config.yaml
positions: "alibi"
attn_scale: 0.125
bias: "all"
tie_word_embeddings: true
extras: ["capped logits"]
init: "normal"
learning_rate: 0.0102
weight_decay: 0.0
warmup_steps: 200
decay_shape: "exp"
max_seq_len: 1024
train_tokens: 785600000
MLP neurons of a small language model. Each row is named by its layer, matrix (up: input weights; down: output weights) and neuron, and shows model dimensions 128-255. Each number is 500 + 40 x the weight over its row's rms, rounded and kept within 0 to 999. Numbers have three digits each.
A block is one neuron, or neurons of one layer that tend to fire together. After each block is what it responds to, as a language model described it from the Wikipedia text at the highest values.

L3.up157:450616538450429570425564513527490519499484462507504516533496500461549488515489463440559529467512475544521516463500517469491493507407517383498521485522517469507502568482447383525465433513491553570474572544513499459465496469475440524446488544461505457470479451535489548504481493553573475499454504505493477529442499501508497451516522518520541476499518572518486468499549559528490421571471
L3.down157:485510511499529483523475499442442418472463535435425504425538510504439501532403483552421428537530478461425476585538448550526552573552510485487557533586480522437544457480447452498490515464578452505497452494485536549567504496476498442457502503477564585474500549444474496443506503526508542551536481484492521503498492494458432478412496404453503596464469489542573462532441505535550554534565
L3.up537:467509566408497492494511487564475438490509488541480443504434432568456547547496473501556495464506473498550593499537457520507502443533459479485502486434407518495478497503469477517433573572526485461484482503541496446478486450498583502492486493572596448486526499502594506581531497595504559436494500476492505452524555440514562435564552498561516497469529534524465518506518491504440481509516
L3.down537:458531471524482508508504494509525503476492524493531502528542449458517491506451505481457469520543475530465465454581518508460437465492590584570464482562492500467472534536457537519491468394456473561536514517557478556524492510554525504434433468468416445477464543487459427421528519557476538444478548566473481523465557549525406489411483525529450483517479492489484469502477544462590556455476
L3.up889:462470501503521538470509555432475514442484538525458506537528450498575550504472474476545501460553484491615491510621545558431514545516494454507508504427523536486424468443553576476477514535539483472554463483505504494496520510500544531433447516509558458508460504542484496512462535547516519577389516582593534411513532481540422474425528538466451537480501494496568439481511531488501409564476
L3.down889:479498507448412476490480507439558542441487529568486560533520461494483514471496475490466502542507527434514486521420448539502438533532406484524558505563565426519461475539498533503433543537477508475529503492554561575462507543455580518534509544535457576549484483520477491512495462499520536523519560501496545506491557527557463541466443485449475451497469499528550473502509550475507526495542
L3.up1140:436514490408509466496545527489466508508627488476544575535498485407388536534511554526500514474546449528530477510520554494543470550490517493425449514511563444463409547542512454486464452577468527479484465605523514563509516445505523455482543518585558445454552488512464438489434549488567520473472418471525526484531483516552487472504451491445471468463470558525533516575516533517516504513475
L3.down1140:503537564510548506499484526560618480478440498544563458503465512468559469462495552510472438494497496432549466558468477431418504504547463520508519505552534475539524504504471468532466500454475492475464512488523469488474508463522521502540513470525507497564570452470492520501609465533483492517543594548442511517458504531435470487504552528532502499521536444521537523532499470489520505543482
Description: Fires on the word piece arch at the start of words like architecture, architect, archives, archaeologists, and also on assorted mid-word pieces such as search, 19 in years, Rochdale.

L6.up504:496577513495504425475493619507457466532562479499511535482571418481411502530518443508467567470452503468527496548476547410440487553500469600516554495537574490494519541501533476542588423525552508503534459553519459558461523509531498521472485564488501500445531453447531541527504560522534527522488504443489526506506577560532542538480505484508511477516523525563486464429428479488470485501446
L6.down504:528532567521532514517490487572457393483463530496549500559491452531546450501515499515504473449418488559532509520541479558533537542450534453546530529564508510463496465455569523497565445454561489508549444450462497506518472485487556523482462551503482524515459476587510484512513551505532482485489467461504493530494535445537488499435514558468539532571496502549434555484436569520459531451563
Description: Short word-start pieces, mostly "Win"/"win", that begin longer words, as in Wine, Winters, wind, window, plus Mi, Sp, Ju (Michaux, Spring, Juniors).

L2.up1:545451472502519516438460483563507472560522481505518500486494504513536466518482521528508494463503501502512443471502485484491523537497437566454447532498534538485542577559443457486455537498590449539515502528538469477492460504501473496440475524535573535457554459540451492579542543570536556403498530466533556442399488550484428521534509474510491460454552555483489414502443443478514520550452
L2.down1:488443516511609514484500533461463397484506561567460503523507480509456534466493513492558484454471447521491551473540450477496513537472500530492465537451506504460515403517471523471506503481505511534537481444508501520460480449501532428483513593478506526481445479569504492551511538445443486521474444556472571502526476442628585545465535537484515563475442459467468544508536510513508529402513
L2.up674:521496499515405540458495498500456536551478574529522507493526527516496552512551489467494471505533504510546503562483447443498558527545516424556502428495439489516510464541504495508503521521466494454452609532483462470546475463497435500459575525426511499512450496571502471543460538554487498517485596550534380436518392490471448507469570580517543492541522441518564549534480517439532517555508
L2.down674:478519514495564463509506493428488500522550436530479492513536497459553502454447495498515507478440474509438513477550459500505390440476454556499532563535453491502537501498468434448540435461578484571593423481488500480495527615583506501472424578518504499500490486495429460499457480433499453528509472574419598554452521551480449550567467501524514527441454506550488561473482530477505416490514
L2.up1004:468548493458481591480506461521483495473496505472503454500519511538476519539565486478521444482574469539472474543505537507463445474544470490570476515478586477448481575528492492524584509521475552468552454548505498513468507473490465482567515463506512436537526562511469441534504548578495518492564556557530492538487531502451393507531502548472506496499478507576510522520469483457517553509514
L2.down1004:506541518467535501513462436485529529506528554559438450511451508494583482466481449501509497492462511520518554449524513495506479501448485441493395545522487460525511472518440482518445480472475560431508523538505487506485428485506566552527573619492517423505531502490539504490518514456464453520437538518503473482467485471506569504480533558533537388543499473463480542470464425531417562558504
L2.up1138:474555493479461468460457462510490525507442468447523578580519498494477538518508508516502565536508570531473532512440532489443550501450538554510503513528480613519468567515483489494488527558525502451467546490496554500453511500574470514475508470476556454517483518481458561502528477501542505551497485592492522545421558480532481463503444539480509521576446554518451474489574487583551489548504
L2.down1138:514579477528544523406511466527491541546470496485530488470436536473452496475468471439481574490509533467520547528491571471484492497477493418469541478488539492550500497495463509535537525517504511560463478471451444514543564503502411488471553495501551516475527484505467458475539503443462456549500460630589485475482519506555442470534521512454595415513493480567503474558474558457508510501578
Description: Short word-piece tokens inside a split word, mainly al (frontal, palm, Palatinate) and ce (access, accepted), plus line-initial table pipes and list dashes.

L3.up48:512463519441449583506532451515563526440447508544455484484500519473469519460480530474586437443496494589503511407444473494481499473481495475435452522575493502497471516526504427523523537520519515554553484476533455505525515429495504523568535487535490471552531554461526500536461460528463432507564482508471463571577440519569563456463552546518516527503526453501456488524459531458421459440552
L3.down48:416452461494493529502525489498583462549454451508504455539493543452515526469548433486547525491425503479547543496448513560490516479463457506486429481584484491479509550485531561469567470494513525500529463550527501545511498443520471487524451465498511503549572520513467521534485481528492451492582436525507415491523394541507565518512563590534511580572519436573461489517470503511466449429506
L3.up88:553421424509547585452458503525506518537492507475530481487471448546545534522501614507462499476447510471561458501545480471516505504522431519570470497521422450425472471440489566471483530488530440484414427477493427548523504533444505472414510589567444511540616462519452491438487548474508539452542469502463479537510505544505546537565509465527522565441511498463504418516511497468486496594465
L3.down88:455526500475487457514558551520532503485547483452465492509488471434506421489526494555483459512498475495480465513418492560514543526513516549473501495538489508563504527563526466466527436554433490557519434508550554465483549469492448457562483463428514481509563464452563502447506484389525508465519530519527508497524552487506464513425544525461497466504433506507516476516543432528489527424529
L3.up119:493543460415524447522546580453440496553489481498517535591536472453441512483492459410517546564463530479597420531572500507438533501510576538522469481497496514515523529517473483506571504502467487407480460473432526555495561477630481509457517482558513556500476485460513456486497508420505494483503443554496503550505481565489460457564531535482461552453467476484501510432462558457494475472546
L3.down119:472486467390545467500507504500518574533516539541528527509543524449491538502479478489529489487524526527482479539501498480423508469543539576470509478489438489486512586472510495509532533467433538501568456512491530489462549529498481472503505492500527480517377586525485441361444512468540486555528474535494520539564500507466462498550590546515451523557488522491563548500503461488478533548585
L3.up535:494535561494529438452422425511529471475446433510539456490522506488490483482482537622569418519552487552512481462573526521494543517560474532463496525498534536454521506493540466476544541456456481456451530478553490435461462482456539476487551498531480513476558481486488429490506463458539490517440449584504489527537504483559523572504594522480564461505480468484480496517561476491456484524531
L3.down535:456512526484542470509470540528571545480387555505506526505523472447486552512441473545426440465515501488508479482520578497493474519541509527481578523483503488486496547554513514487505531549413478502496537533568529506423514465529531515486466433535452456528561561515508451437399543538530503475455473548536500433543552524528457529436579509402536440518601503470408499530574436534492496517550
Description: Colons after a name or heading that introduce a list, strongest after team names before goalscorers (Ajax: F. de Boer 19'), also Colors: and orders:; weaker on table pipes and mid-word pieces.